MLP neurons of a small language model. Each row is named by its layer, matrix (up: input weights) and neuron, and shows model dimensions 0-255. Each number is 128 + 24 x the weight over its row's rms, rounded and kept within 0 to 255. Numbers have three digits each.
After each neuron's rows, "fires after" lists the tokens most often just before its 100 highest values on Wikipedia text that the model never trained on. A number after a token or word is its count.

L16.up848:164095134117108153135089137122147144107177152128108143145148118155133070163134111148120178140162113107146191103114166094110118138139161157143132132111127122120144142150098101115124124136114156107146125086118091147118159142124194150121148148131124133138090107098127129087132109120113131107155111099138126139084151131168129130139114172118085106110146110159112124101126142135176114135156113132121186116103146115088106144108139109131138084096132133088169149097113091131179100122129131109117132096124101137123125121165175115161149110158113164141158103130129112136115133161154101125083117128116125153142142113149142106126121087112078113144160102173162138087119112119138144111162142126119153143154146140113162145125139089166107127161157151145159123152176156120141134079157066
fires after: "," 39, "0" 10, "6" 8, "5" 7, "4" 6

L10.up212:133116109132156157162135144062115098134119144162138136149081163127154137103159083068159130152178071131167084100127149195076127110130117086142147133102117135146107144120106166128130143130124117130172128153129153118136127166131176111113134130153092104145149152110115095104097108166090163165135114102148103107149128126137130114108155127099108132136104158125119107096113156186132112125117105085133121162109133151129139111107113141124159105162097116130114167144175126121149133122113089119115143134124144125114164151151085141129091120093131123155157131152153088150087086117132153111150103103150154139088136122119102133133117097167135118114136137125131087106139133121075119142127157125142144133139115121133147134147178135196153078102092121120151122128124141146138115144095121
fires after: " C" 19, " E" 12, " A" 9, " CO" 6, "V" 6, " Al" 6

L9.up804:167164135117130135125140127133138107128147146128123119159124162138115103171095144115131161149102103124127080104140157138107112103115133101129121151094118156146125136131125183147120133139153163123139130079071153136145145156126190069156136116117169134113138147101143135121145150106114119142161094086117169110101143091107136108118140127157159118087073145106106102107157125156104137161117098118092123148113103156121143109104139154111166103149152131152144135140160154097154113151103133140086121145118095120117200122135118191137097168094136121111117103133138107178091141114123163160134107105117112132087159104091135107106124110176149141131128130141117092132122138117152136095144076114149081150123121143134148106175153163154130139167107119193150128134117143140128124111124096
fires after: "A" 27, " A" 26, " The" 7, "V" 6, "E" 5, "I" 4

L11.up790:129112128131150117181155092153078124115154130122134139154108128157091095167175153121115122129117138094127108100123110113105150104108139107110138133117114143123117113093065159094087138137124123146128118084130095144121144140091135114170148105110188083107142077118120144114149119120118125075127098117154179119171148114177127129166159147131126113127143168140099140105108141144120108128143112115132113111100114115124133143118142178103097143160110133132119152148161151126140169164130161125158108125151147113134138121144173162113121127118134136114157114114137115123085141144149164115122131080139145140102128158133161147108117138106133104100073116150077132119103177116102141127142096143172145115131189140161157161135134119134120099165077128147153190106098119151090138134089102
fires after: " " 28, "–" 20, "1" 17, "-" 5

L9.up201:090083141139155140125130117116101127100126157137127146154140168102078143138191139157186133127148130129134100143113138176090158134141151117122120158107116130149145186089154122117086178140123162128102143089146117122104099103163141123148129098108160102107168129093121131123116111143107142127167109121136155121163129165161155137122130136147148133132118118126104118110135098159113105123130161106117114132112100100152147141093149140110158170173110118131124154192182122104132141167121080126107091169137135143137127154146132126120114144063117117121129127117103076152094126125160137144134136142163124124092099092157113123094140137151106104105116141135151113134123125149108130109136132111089112105124173116167112090151136097148102078129102145133161145104112086183116156155089157
fires after: " C" 17, " D" 12, " c" 11, "C" 8, " Met" 7, " And" 5

L11.up14:109110108132181091137140146127093116132150171149115148154126092099129116157089130103141138146154129141180117143155129157129175137134134079166139171085125115153142133125076127115118126134118156146155126063120082128130139127136162100109114129099172077110133098117120147119091129143093158078139090130094131163117143160158099124157126130162120132145110161109147160108089124153138109139115129112114115131094129135126146153116118164107156112148116142123134141133138093103120110092107165124081088122139115151143120092129111118101101140121118125116111102096109111107101170144149128089125145153158118116147106148145080139126134107091116125092109164129099130132093148114083132148120130133121123146151159132175147126128158143137137125099154170165171165108096160139078173089081102
fires after: " " 49, "1" 15, "res" 4, "°" 4

L11.up977:127090127101159156141114122083139114132132106171123140170111101142126126134111133156154101133103150124101106133106141129081161120113130152081161143131089143157118118108114097137143151168156125158125144107088137146168192114130167138089122105102133120112089169145115129125107102141126153158159103128123134121083136087096130119125137132151185115120106125131109105129140117120127150121104112128059152144126133111108103135099163125112151113149119115133138129118140150161133154145093142132107142125100113105118159113160111152159141137086135130170092142135142109164137122157131153166159136109125138120145139124077108107135146157112095096122143112150134109123180147116081126151133144185159099143106152123108125154158085086164113141147074128129169110119180124144144167049131087
fires after: " M" 23, "M" 18, " S" 11, " H" 5, "S" 5

L13.up633:135104108160122137141109133096095116140111124119119133157119128073086116137114133140131137156130120136116119117143159168140098153104123139117144137123114154106107113141145147118106124165118133117142164137109080064149147141147106082183099095119155080180176119140152114108141107077089126095130125120170129124125137132131117099138191142150080149085130097109107080174119116173150128104140150077131112113148141134122157157118123118105132128132109185133111125141150128120094103118127153171107090171114108132117146144109124141137093108148072114121156076156144133145088167164151137073106124138143129159145125112125112121158171141148134130114107150126077137102090109147133109082137132173126158103170121123124137128126124111126144127151155123191152138153118118133158131129140129
fires after: "2" 33, "1" 13, " " 4, "\n" 4

L19.up803:114110127120153135116099122131101119132120127170115173111134125138110097130131115139125111077133136109119082118152144105106136113125144148141113169122114140117128117116077149080117150157117161120161144062100151139125143122095135118121165119091173125130111100200124088099133141138098114083142126161121179122169159065141132132165158168145150146120113111151054133058105130139131093128129113128108109136076083134143139095142118133132129126172168110134153114139118168118116122135093132120121071092135165158141109131139123122107155129142142138181141111155107103123082119138109159145138117122126118153113110132125138138115118117108102104121127148134135118101129131135094162145131109150096108119142156133127146120133107109174142149129055115134187143105124170138102149142087146
fires after: " " 44, "′" 9, "1" 9, "2" 4, "4" 4, "\n\n" 4

L10.up999:136086104116082105118102150132150146107154134125126131158105170084114118114155087115136109139144134111127096094140155132149186144090125114157123131124108137134102124141096116157170110148167118161133125107126139113193200136137148121098108131119116118156111162124125121152129124109110125127115121095143131155115124074103175136104160107138161128122159137122131112072119127163137124136115072127107124145114140128120097167096128139132176121165079119110080125127101144169131151088121099102103177197085143114122134101155136121126137131130088149147110147137152109141099097146115139143145136114133141141136187129113135136111131167174115119116184078130117135126162135146106182151147124172198105130121101112104147162141159143146110113129116138139134123124161129145135124106121109
fires after: " S" 22, " A" 13, " E" 7, " M" 7, " Se" 6, " Can" 6

L19.up102:113053114133119132094149146123113118120127107139100151165131154138093142088157163137121135140135120107063078128140126154165124110083147142119127186119115117177132105091121108137158134114139123136177145098143140065159115122127117092168130137155154131135151111127126143096128122148087105100149098128171117156115098091111121110118158098121114126110122152146117096115138112118158139119147138096151133085124062146157135142112126180133120122162120116131171166096157139111118154154101140106107076101146147112151120179131129145134173133106128123133164055148126158159138117139101177114098156140132125145118165127087111111108135137131094131125158147157130099130126155150128137133129141126141139099131150113131114138143123082114132136132143154106161110125148141189148162136080153
fires after: "1" 21, " " 20, "2" 10, "3" 6, "4" 6, "9" 4

L10.up822:144126142128157149115147155090089096098129100131118127128142151135092108106161129136137160144144107110135122110127116155066160121135113126161097173112159141133126159124148125145125132147130136116123123118065111146147136227141126104179111111138147120147140153086092131156112152111127141161134109119136129176137125131143173130095131137129110106114125079115144128123107106135134171116103132135113123145143114153135160125105138102060158156169166135140118172154142155086095124125126103163139119123098141107116150144120129116133102128065140135153114117152122105183098119113108177166140108124136166151123107070102118129183128136113132161112118165138100086126134146114119118113140121111152102116109136119138170137174124124176132098170066107164116138147140128118095124137101145
fires after: " A" 24, " An" 11, " C" 6, "y" 5, "and" 4, "ar" 4

L11.up885:135131126113143135143147142141106114111121108119125137151131112097124088142156129126189124156106124125132126119136138153180171136133173093126135127119122126139114139080154108132154117138127123152209134136110097124170149121157129109122149134100111126151156127080175134110118105158066117126104132127113090128120110121151136130117156122112167105113120129154078103158146089118178142114105128128128131103124138122117119115149193167141103100172130124108104187176172127124120147147146133162127151116087125143124151119122160121105134111073141121177166132168163093133088099137108132102152120107129159139185115139120098132108103147152130091156087106120119158110092176141126116184124141145118155122111165140135099163146100081152098093120111120128133114120089135152166137107124119
fires after: " H" 19, "." 12, " h" 11, " c" 8, " p" 7, " C" 5

L11.up180:160112108132169151151099141081141070113102131098119166167128125159165150117152135109142146144147119159108134142120150134116145149089111089114157167103130131138143142134103153125122098159128109139120117091074121141109153159126171154140122130084109142149151166101142122119156108136140103127119117119126136108146156114189132113111126130131156133119124119107133111156125098193151137137150164106085143164099136171081141112131111131137180103121126104126125135113163135105158149111123096144129088196102110164094129141130130109117084120128101163133202138145153102145113135134174116109128083092124155119122134134144104143134106085141124145105156128107083084127123109134079140180128139139130155132115155121112155150132135086148117103091086106147175154137124148133124115121088112
fires after: " C" 24, " c" 16, " A" 9, "C" 6, " E" 4, " pro" 4

L10.up697:160114137070094168116088127111111145139144114169138137149086139117113127129137101096120145101143169119166106136160115155123113142166162145158103173088083174147126113119092106186135198142116148130127167128120077113124135126132124139134100123129101109161144159132152165135120098135109138123120114119131141136154125108081139141097157162110146123127132118117130091121086126160130154128091141138101123138104099127120092128086154121139177136134085135086135141120119121147130148139142163135113103104110113124129179126170129174155153149085105114150118148122129111139088121113134123176175131116134173115144158136089119106139160136104096117126131127147103104125131123116084148055128115190134106114106120111133114124116126121143174130129113173118186142125119105150140159098099116
fires after: " M" 35, " N" 9, "M" 7, " V" 7, " Bar" 6

L13.up683:108115124119121157144124122112136158152127080186137126163118133138116124130121175108126125101107158136123136113137150090083151100124100110080113133128131148171139137137118118153119180144138147155126111131085086097121153140177169158113114114122142149134092126134135132064160120143145119144144097137108115078146151159118135100112139137116160119140120134132146151147120116132132140142140084110075152102121128130118071154094159116120088131102104120132139098161158172153127116185132151123141108139102140104094162096141092123150105124146154084215095112101156127166098127161145153139157143138146133145117152143096086084130124140154118058117148160174144114104123124122117106143143138171122116179133117120145131117121145103138108101145138157120150113140148114121130173095137107
fires after: " H" 44, "S" 8, " h" 8, "H" 7, " S" 6, "r" 5

L18.up712:145100140136137159134146146157090126161127124128130133147129119159097121165159166152132142140184097130148130106114132164147170122132160094111151157102100160133136120127110125102114124135094133100145104105146106090150169134089170108134150100137166083144099122154091121133159078130110160120136077125156148138123134185148124180131123120149091145143156160099111153140114126110106140123110117139122116116137163150118161160153152117123137123135091137101177115162135166133142121129139129100103117148127186164108115113114137148124133128139116129096107141121158104111140130155127149090153153118173124127138137123105128167102128077139099124064102104148104101094158163168108113093136104127150127112132145121135139097134156119170153130084113090176137129139127164117126169095049107
fires after: "–" 45, "0" 18, "9" 15, " " 11

L18.up924:107139124134081139121124127084100146113143180169121138113126117162144082084138144140144118137139120126113098143140159133146125134128118138118123159101135100160126146140101064109086181127127120146135134128100078101128128132142116161156126129112103139117152171118145103162099101143120137117109153157107126149124101110090132108120133134170184121113127122128098084128100120151079135128102142108097163134152133127137122137120100178129138138149094143114123143179186166098108180130130135109164125131127142131135128121141154144112119121094125154164105144127149142163107157117147129139174155102181162105114187082105123094148164118171092130095143181172116116139113142093099103118092102161172131111110117104155127105146115139156131104118108155144147110098110123163148129168087117
fires after: " in" 26, " of" 23, " to" 15, " " 15

L11.up418:138134135092162097109096139163115116110177126091111147137160144170146135112124136132113121128138090135090116141132121105127156125121188087113131148127102138202123099128099169181158140123168122163138126121115060094154126155147150093139131082072130123158133126083179111121153132121076141166159098153130146148092120143105122140128173119139151088134146110100117134120156111150188113145111156109080109132094131127121090136129170121151134132135157133135125129162128130138118176167106094105133134135092145112112129133124139096144103125100108117172138105141120121124078107156130132149112111135161150121137101141107113094097117174157094094152104128139090145123136103117099119174129159130136159137132122107116123147139147124150114142123134124100169099139134117172131151138118182
fires after: " H" 18, " O" 11, "P" 6, "E" 6, " C" 6, " L" 5

L13.up506:132062117113135119116114087104130142106135140122107138133122141140075148114145145147155118109163107118152154121137166140109143120099181106118091187130123116124141151122109107150114162106141150159126173133116094112134112144122159130138135124169104113185122151118107160118150089136061101117172064140140150115137147116137158141098136091146131095108164110122130131059111119130162118099152132081095136132097136128149108154110152097093135128158126137121111149163122138136151134140152064145117083154086108105112151133135142132172091119098155104099145121155151077178106094154144162150153112149145124114147135140132118121131117144153130134141126101119127156100133119127120123152115117137161118107147165142198119124150092099106112121156142183118134141091143134150129122125088142
fires after: " D" 17, " c" 14, " C" 13, " d" 10, " th" 4

L10.up478:153066108134119172132130152119114107133121153115128135160124139120154116100184150102137105123143114131152118125130126134118119118089170119114158148104135089128166138101101114158156129110106123172135108132134100116095151156178171142139110121126091095170160157093148087144163117109090145112170077126138142132107111148128139160060107114147141110123157138124118090133142130139201123136131130120086144129113149117117089118135136118151190134139119138138114151152132118141150130152121096126102113109120144138115125149150144094107130118103053140121132133187135137151092063143154171119097098144161141129128132132131102124114130128168098103142096141124116114077114111168101131131138122103133146105146093147164111142139114094129117110151122125126194170112153138168164148134099119
fires after: " C" 35, " c" 13, " Ch" 6, " B" 5, " G" 5, "E" 4

L10.up373:121095148121061159139118109086117161145127154178151112151061119134079131173156104111125150106132110135155126128130100151076104168156163145120096142143089163172107158136132092105121148133114119129111136078127082124100137108126156138122129094115125131118133166152142109118113092134133155135143163120185133133165128146137120103123147114116139160142122150124087153119102128166147093102110127110124104147132102105075105124144153140099110104180172117114158134137131146145130103158149125140091156110131142133114134097153168144143106128088129113167127133121103105177091129172133166163151142120146130155138123103136118099113124164152155130060147113150115125136153146111133138104120153124152126128125103097108157126110116106106114119118139138173180137139135154152151164098095084
fires after: " |" 14, " Succeeded" 13, " the" 11, " was" 10, "\n\n" 5

L19.up93:135115136159118179097124150109150130140161120161141161117165124154122111124135140159101094168096077101093116124099137169114133123134147134117141145080137108139163122091112118133163141169058072116187113130155119163104175128126128103131129142154083131121149142131131124137112086156125130127154105121102141178086098118135167139157112134142117116116147124129102150090095138160100104111111165130117160125115161155134142113115138131111119118109127112099129126098134174103159169128144129099084086111114139080118122174123117128121139126103124179124138120157113134146124138136142115140138134120119126109132182125120137084118155150118097106134139171113097138150173172110081126157132131147102194092143133122142111116139098106162134118135128079142182121140164148122100141165103122
fires after: " " 21, " |" 20, "8" 7, "9" 6

L18.up655:119147132069161138143139145141137140098143119135075170166102131138121119146105116068126138121123136103093113128152157099102130141138158139099115163121116130122164127119125145139135170104153183118141130139120115151125128119136124110181170135151093122127147126131144153099101141112106087128115147114087140094142118149107112142146133132092128109132148139138115149114151142119126139140115124163134166138104137114127133096130113165124167086117093129124168131168207153113130113128137123092126107125115086150124132113129118163146157151122134115164161099141107180112118181133093105133105116121125133221155119108125106090082161125134046107129149120145161133101117127104139163150114140148117135148131148122124113099132179101148107096140102148094108138149128138174066162125111134
fires after: "." 20, "1" 16, "0" 13, "6" 10, "5" 6

L9.up756:110135153079121133197119160159084162131131150152111169149107092109117113114111137124108134096144121133118124125122148102145136113166181141080170114122145136137141138111067147134137185148078144187163139120136123089107133148122110137148090107141135106166111132076144101129122107089090153117132100146129132130114130116070128159103124137132155130139147127127110110109132150161134172128136134137116110128118144131130109118120169157183149116134092108087149148132113125185142129132095115148116079120108116120106096100139133093147136113136111115106144136172120118125126135140184118140115119142148150109112135150098104085155106151114136132164099123145131107122101129124143151122118105087150112123111107146158108128133135154140070125148162159119170115146133148185146196095082145
fires after: " L" 13, " W" 10, " B" 9, " D" 8, "B" 6, " G" 5

L18.up834:114112176113104138096174116110078192120125085143128091137112121095138143135177120148193131142126084138147117116107129125153132171167156138141109121129162133111122107129125121101140106132106118127147135159169124122118144129171161102124130138128174100119162125100108164093109115112120125098106122162119134193130134118132132102106110088120121136150126141152121157171110145139133112100113114092138145104142102118142140110074157135103140077140095110095168138152133126125094120115128109134142117123106107115136100122115098165121081139134102123166160122128160085126107135160124119147146104137154113158094142101155115130147092103126112140139067118141118100128121189152152135137086131179177139110154120110156144115163144168164127079158143142141136122123119157137145143088112070
fires after: "1" 37, " " 36, " is" 8, "9" 4, " in" 4

L9.up931:123106140165124136133127153160080144112184157122140129148140120108109090088130135123129123149162100123135078134133106157122125162134145097109158145099124138152132134109071115150131114136120152158140159092124102074147151130158136115125109127158121070158152189116176129172107097134102130117116132111123160147103132137084142145117127115146132093154151159077084122144102107189092099131100126130148115130137163141119168140134132177137120130133095156127143108154144170138138176109089158158110151118130119114109132137140103147132111118088127125139153121122120104137101139151131128087108158140125136122124137116127142137136121123110099136129088154117127106126095127141137109103119093111147094107108111082164110120137173177156143093108166176163195138143118108122122170178078128
fires after: " " 26, " September" 8, "1" 7, " June" 6, " May" 6, " October" 6

L10.up566:116084150129148120098127132137119143091130131118093146182137133159096129100176123148157111164120112128156108124080144152143139108132131133143114139100116148124130143150117090116083148192119116145147144077158083086155124114104121107120138135065135094135137146081130127120095079078122118121123113160135123146151131141109132118142161128129101139134113049111112117138102110120121108147119130096085151128103113112112161125089160174116135141174094153103132174162123143122126106130148154141175116165118156170127103138115180121120133116126150137164095133149152102141061141138135142114169121142169150098154132125132096134125186116126099108083115149138124117153150130109143110121117146157162125150117129103125119106153099064135113091134128127152142114136113129123144125093083123
fires after: "1" 23, " P" 14, " T" 8, " " 7, " B" 6

L13.up246:130110154123150143113139125135082131107124119114149138167099163123109139123146080120158142121129101143160155125117130166086124098172124112153106128102117149102123125087128119143119161137088188122137136137072104156141155184176126098166120128171128149175145183131118139122131105136087141104153124144095150125126117108162144108138161147128157085132116086122134103100096102165145115102146119120100137156109137186161097128105152142144137149139158125125124166131149120081115154146154085150153107167092136078098154133121087161145133134103141123123120116133138076170139116128121138123124116105145145138149137144159106111117095114146129085131149158104089128104128128142083158148132106136107116120108100141145126130125126118169068132138049141175116145098123132151126145122102123
fires after: " A" 17, " C" 9, " al" 7, "S" 7, " G" 7, " X" 5

L16.up155:117106118143130164119137141097123115130205116148129129137138107090136119151131140118099133102150155114142124132153094139121116156116153090097148191106098130144127105161117110091089146115135155147137130129135127130135141141119163101099151104117113147142120111161121169093109130155100149123100122098159112163111133138152104139108145116131108110126139164171134079109138084133172127152153034145138108117131137141138121157144090145140098117114125115147120153105107143093125137120131151133098092142082203128124157134160143081142126104101119123137120101157113116132116103116114095105122127122105131130105158141082156121131118138142119103115131129169086115166114170147076141150180084136122135120143117141129109138139132127178146130142147156148202168146163129157175157111105097
fires after: " " 32, "2" 13, " County" 9, " al" 6, " N" 5

L18.up527:109108125159114132093099153114109193109128118198154141153132129133127149117097096127140087157134158123170122108155142103097120166112139155104094119098121141151111145104141087072117121102105130137127121128116152123141160145100120142140101103115152156089108162117155082141148105110165129136096125137153142106144110107111141097120118164105158133048132094167126123116111096172115115142082142129107112103122117094137132111107150120105137094137120118146133155133190154099123126133100157145134121123106124121093126138135113140130128154120138140184128153113131105127095160195108109118130141104128160163139115111157125083096104148147128118114137127143145154092145111100126137120141149145161140166104138106177135143146117105163111128178086099148167144121165178140124133100142076
fires after: " |" 25, "-" 14, ":" 8, ")\n\n" 5, "\n\n" 4, "=" 4

L10.up540:136087156138168108120128113143128140105142112110113162167099157114130131131134127121131092148161103095142102105135129169161139122101145076116157162093154106127133148087146124112140108136130110160134167149145119072166109106149148131162078121074138123181130143047134140132080114139080160141102113101124143160143162091116155144124135111130110137112125118120112116086129111161147118118144161135093107151103170114092129098112164156183127154163127138112144166134137126115155166150124147123124129155086160137124124113136118124109127117058096115152126151153121088157125076146145117098098113144122172130100110125112111136105123132167079128132148135134160126123143161120106150089091114136128137161112109096158138112174132110136101102119163158117154118107118102145148121139097145
fires after: " C" 18, " P" 11, " c" 8, "C" 7, " Pro" 6, " Or" 5

L18.up537:091105105116146130152165119161051174095114118139107162148115074169160098106133163120123163147123142145104066116110131144126132108133157134096135144124130142163116135123102112138128120097132143126151137117102122143133156137173154135150131129139090155087140159119127111125124154098126141128107138182121108118146133121132144091134152112112160151123109124108081164138113147162088110116134126131135114149096115142108142116089070148138098103169112164125161145149176166113098164117155128105175100124123156110114162118097087136149118127117102081163166101167141105122100156117105105139160150120125139159131152131132118139130145154138095133137126168139142134133129143115083145113096137150195111147143117086109174135145150105125136088138116157114115120105101135165085126133066126
fires after: "1" 56, " " 15, " in" 13, "9" 4

L10.up173:143129122095139100140156106150113100128140117139140113138115122134105156138141141085121129112148117102119154149127140120115134134124144091117105153106114141179160119115093132130125153118093170152211123139112100092103151129135150116101139107109135145112143098154151141081146127128083112105136119130122133087129133182169118120120144103104135079146128109137098168134072138109122116114164084145148141137128142156174111100141096150125106101177085105106130122121138120141106116110159108134131133092125149153143181116150151157149160120158155152132150103121124111123130103127139145142179109114110117203157162119140106122084120096153149067130159126158113130133055125120106138112120157101144126084186131153120147176124126143134105139148138091120157171101145146161115162107103136
fires after: " where" 15, "6" 9, "7" 9, "H" 7, "8" 7, "9" 7

L9.up18:143119118128130100143149118110153117106159120152125125133104096142136145135164116099127153115162101103089132147139126101121141147137128123149148216103111105190139134141097153120133121132163162127185102103087056111076120147092144123139162143138143117121134082144140126089165145112109106123150087106115140121128113144162132094146124114128114113140098155135116129081112151140126121148168091147117146124065092165111142111149128110136109087096067128142137135135158122148145077146132107142130132123124116156133125096140119115136145112151128188115111084132095154118129133134143112120127116122146113144135181133110121119100149120118134109099141157153159146129087157097104132134132153085129153145168125167138152172108179144138089157143119131114140164146140163148079161102091153
fires after: "6" 17, "." 9, "op" 7, "4" 7, "7" 6, "8" 6

L13.up996:145103190102158186117104134144125152131126140134128143120160086148123104090134119097130095121109110113073105112109138119128124135142168163167126116122116109144122122127091123090102143123112141128195119152117096147151146122128116116113125161137128099120106137127175118122115105152124094163151135146133137133092128140126107122144132097124139104107083130128061162108152136133143147073114150135104152101091163138090106091158163142104119105147143116124122114115111126084190156127149095114146132115094130107122149141114156119105106125110138131160133131139134160111110102158150146151096139122094135143139173117120086091124112139097076098136135107134112170155108135075120135147139146114144133141214140145093126120128146105147097114138103115148184085158155145107086149094140094
fires after: "1" 19, " |" 16, "3" 12, "2" 9, " " 8, ":" 6

L18.up586:168080112164111140112124125169106139151120148126111114117142089160103097109098108124102135137131139128110144101107121112093134167199165098102133145108145103167134102139079144166123124097124138155121127126062167121112144174121137119114143151117116085116143172157127131144118073110139089062110135152119132105173131102093111174147117135121115099124142117096107124176098175132105125123118138118102120141137192155122152104161100138111130097129143150121108109091115129194099178135147126125166144115110137132112148107118124152138071128126102125121105124128125120105104123157138130118101108107094154135145172142111118111121100114117127132126123116140132141151130205099125125137152135144151102122135148119104123104142114145135122142140113154170182142166152148168111158091121132
fires after: " the" 31, "1" 9, "9" 8, "6" 6, "7" 6, "0" 5

L16.up661:137092149114148092119112120167106125168110158145161160147126104116126145146124152129085144155158111118093112089140153169149127143122130110144146130113153107147123179111170122136133134158082128134158098095130115153152143133152134143128118115131111115135138087149153109134152087075122137150124126154152110146097147076161146084117172139160119147149131136123117115198081133170166117108118153067086131093132100140146171118151170117102147123144113154140117118112139155100102123117117124190127164112106175136091135122139103159112121105111088134163098129147121101141128114136130107107144140047121150165073106135127068124155166135129138087143143141143103130101136155138110113103120148176120137160135126097123095115136115122145135153141142145095131150117145148151104142141139142
fires after: "2" 30, "9" 29, "1" 6, "0" 6, " resp" 4

L16.up36:131129109135119171137138112146107074138098122122125152142109114154123126107146132100149160131142103153150085143119132151124140163127113173164072108118110108142120110136137116157145128123150111160151133128140116126157143109167114137146125100144096129139119168141095100128117116095125126123128129137143136110123143104181121072126147134145114117098095118118105108119123109212138096096146144126093153113116135177137120160093119097135153138102116143126099190109140154150080153123126146105167128190132116068120121160122136142140099130116100155144152111157143155163081124103164120130109107128141139141130153115162097096150144062109069087173122159124099140084158092102147133118145154159163143118150162137159132141134102157142138114158135115100133114125151140142185167120136115
fires after: " " 38, "1" 13, "0" 6, " R" 5

L21.up38:133149131085124127123123133107115110089120098126095118162098133103121139143141118124119131166131150124141110133136123132144106169167124205097121119111161136128109148088153118090147094174121104152150090123124137113152147157174119148109142132106165188147151126144134159121150108094135096154131103116122137104105135124120192152121144131097148143157126129118104131138160151095138144125109122114118180069161128111101156145097126118157161110126094103094155123129130132096130119148136124131133177128140131130103089063143153120097133149144139152196125096122132136125134144139136148132113120116143131124104133106141132125142164156140131102160090103199098079107104148113149123097175155146183158098121150124087117112107135176150159150119155165088118119123141168140104123107099124
fires after: "1" 46, "0" 6, "9" 6, "h" 4

L9.up146:130112171164153097153116134178095176131160146085115148190101115145104132119165130143126152126161112126098147126130125112146125138133135083142171155092138110136149111137069135116121130134113155151172102102125139114164192113149137138142115110106153115143119119138160111107118093121149142104116106155130200101164139150135125152141130142133108144174116133093098130169096160204091098113148102096125079126120108122141149112108153143133119134119090136111127105104129144098113134138136126140171112098114133147100126116131105121145129129139091133102133141137152066137083142138143116106126149134134143122132104133147092157121128093157114075167140156130145144125080158144124122127104093084111133116170116125140138131150143122172091119136145155153135154124113130159128182117098074
fires after: " " 40, "1" 25, "2" 14, " f" 4, " prop" 4

L10.up746:151116162098109138123096173133166107173162106108131106194102146129111153161169153108135128174119124124121068109136173127118134094077122121135149111114126148127142154128124161126122095140147124132109147093078101172155141159127138113162113133148136125152138148129149114122114118100120107164142123086096133155162153090092135123139132104144127117124109092154123127135136132167138157122123113108070094140074175132110133107082111129120159110173130132120127106102128178135132124176089130099176102160099131110082112121115120155134124147130116106140112132127126147144078156138147154094117108139145120113095113146116126142126113148159088136091158115134097092139152141120142156087161150182163100119146153085136118120137128156149105081126081158095133108107129151153103130122133132
fires after: "A" 18, " A" 14, "I" 8, "m" 6, " a" 4, "ur" 4

L10.up327:113082139089128152159124140161161122079103094169118146153112152116128133108145144113139084106139142133125131094147147133088129139099121167133119129118126116149117132090107101135096152150112125144126125126146120140135134160186123131137134131128114131139122138078116097132135120147107104050164067095141101114119120123143144116118146124164159129113127096142116072118153112139126156105085133111104150120101140108115123115108152152135133123158090139129130175131121108095099180184122156113118114187119099112100111154170112118138109146118158102177103127138175115123114156180146168121154127102159140137175143130093094085101155162155115080145133109118109125142140123093081152154115138165111135120132115140141131143132074121135092091108107154123121118127165160163166156150138137
fires after: " m" 18, " D" 17, " M" 14, "M" 10, " T" 8, " X" 4

L18.up249:102105139119127131110097167100065167103142149128128146124138133124130110088174106134164146122128121101122096120138103139143059130157188144153121160116100151169119084120082085121132161107129142151156105111133153090120150145122142104129157134154112129087146166101138122177139135071111089112134143123124116147129130159167109095129124198123184137143117161130107141146106096140079088122090130164110137139122123110137143089135155176141104114101108135115117137126148150089124137142150151153124123151152126140136134114142160124168105139108139118132136111118120091127114153200104129138160139101144130171147197126125120107121122096151086116147155159149092119114115145136081133149145121183149138121130109130155130109110115121141121129139118172117149134110156143142120146129085145
fires after: " " 34, " on" 14, "1" 9, "9" 8, " born" 6, " in" 4

L19.up714:142147161146128125122122113106145115136160120129131155188131112114139075164133116124121107143124140144072102143151110146123180177087102140111144144110109111126147117115122153142141121175078126136176141121144132145148145127155159072124110091108113116108117122131137131122092107179144124143131083162043148169112112096163176131118145133158134134131128138094107147089090132118129129145135139134098103116141124167110143173109142131136113145161134134135158162130146159150096163141100109040124104151145163115135103153121092129116150131125092163099169109109141133111149122148140133116138193126107135116125131094106157131107139121118130155159124144149121091088148150151113116147169169157139143139111106113129107112163150079146131116115112150097135128148114113082112155125104149
fires after: "|" 26, "1" 19, " |" 15, "9" 6, "0" 6, " " 6

L21.up50:168129167108090139133145112155123112128115110090129134142113082118124136109129095140137151123162118127165124130132147113127164168118176149133131134114139120117164121098156119117163082119106113151171132141139169110120134120186166147124128116147173102083136133132149134153109074094129140135127094136126129096091105104140110123106103128167137142163148163108093116161122130122126172091082102116167132130160140121136086156127155126132146114147103122115168152095136151136167151160091082131161135100175090125103114094137150119130144104103119158155159136134169147131123092135120135140151127161098094151106129110143113161115195139114084144130116111109101093101126136124120122150178106132120152147160143105174104130126168134160117164152102149121116075136105157136113106072124099
fires after: " |" 25, "9" 25, "0" 10, "." 7

L19.up576:129116104156120148155101112138098164083138158098104135153083099147114121132173130115117173149126132131113105136138105147121147149117114104053176151099130159163154106155124121119151110122124136156115105112065157151131144114126126151137140103100184084133146110104124083159162086122129086112103134149119165100123121146142114140116129181133106109148157115153096095149135145138105112138107111148096128147159094113154134111090110153143145124106126148127136074124105158132136155153170140142172164163153105156089106156134112123111130147121050148110110145141145157119131113145156115134100121119134122146136161115142125171152170137097122131144134133132145089085146183150149153124140123143130141135108135124118127156120139140174147121080120127144199104154144139101134165126107125
fires after: "2" 51, "-" 9, "0" 8, "1" 6, "5" 4, " the" 4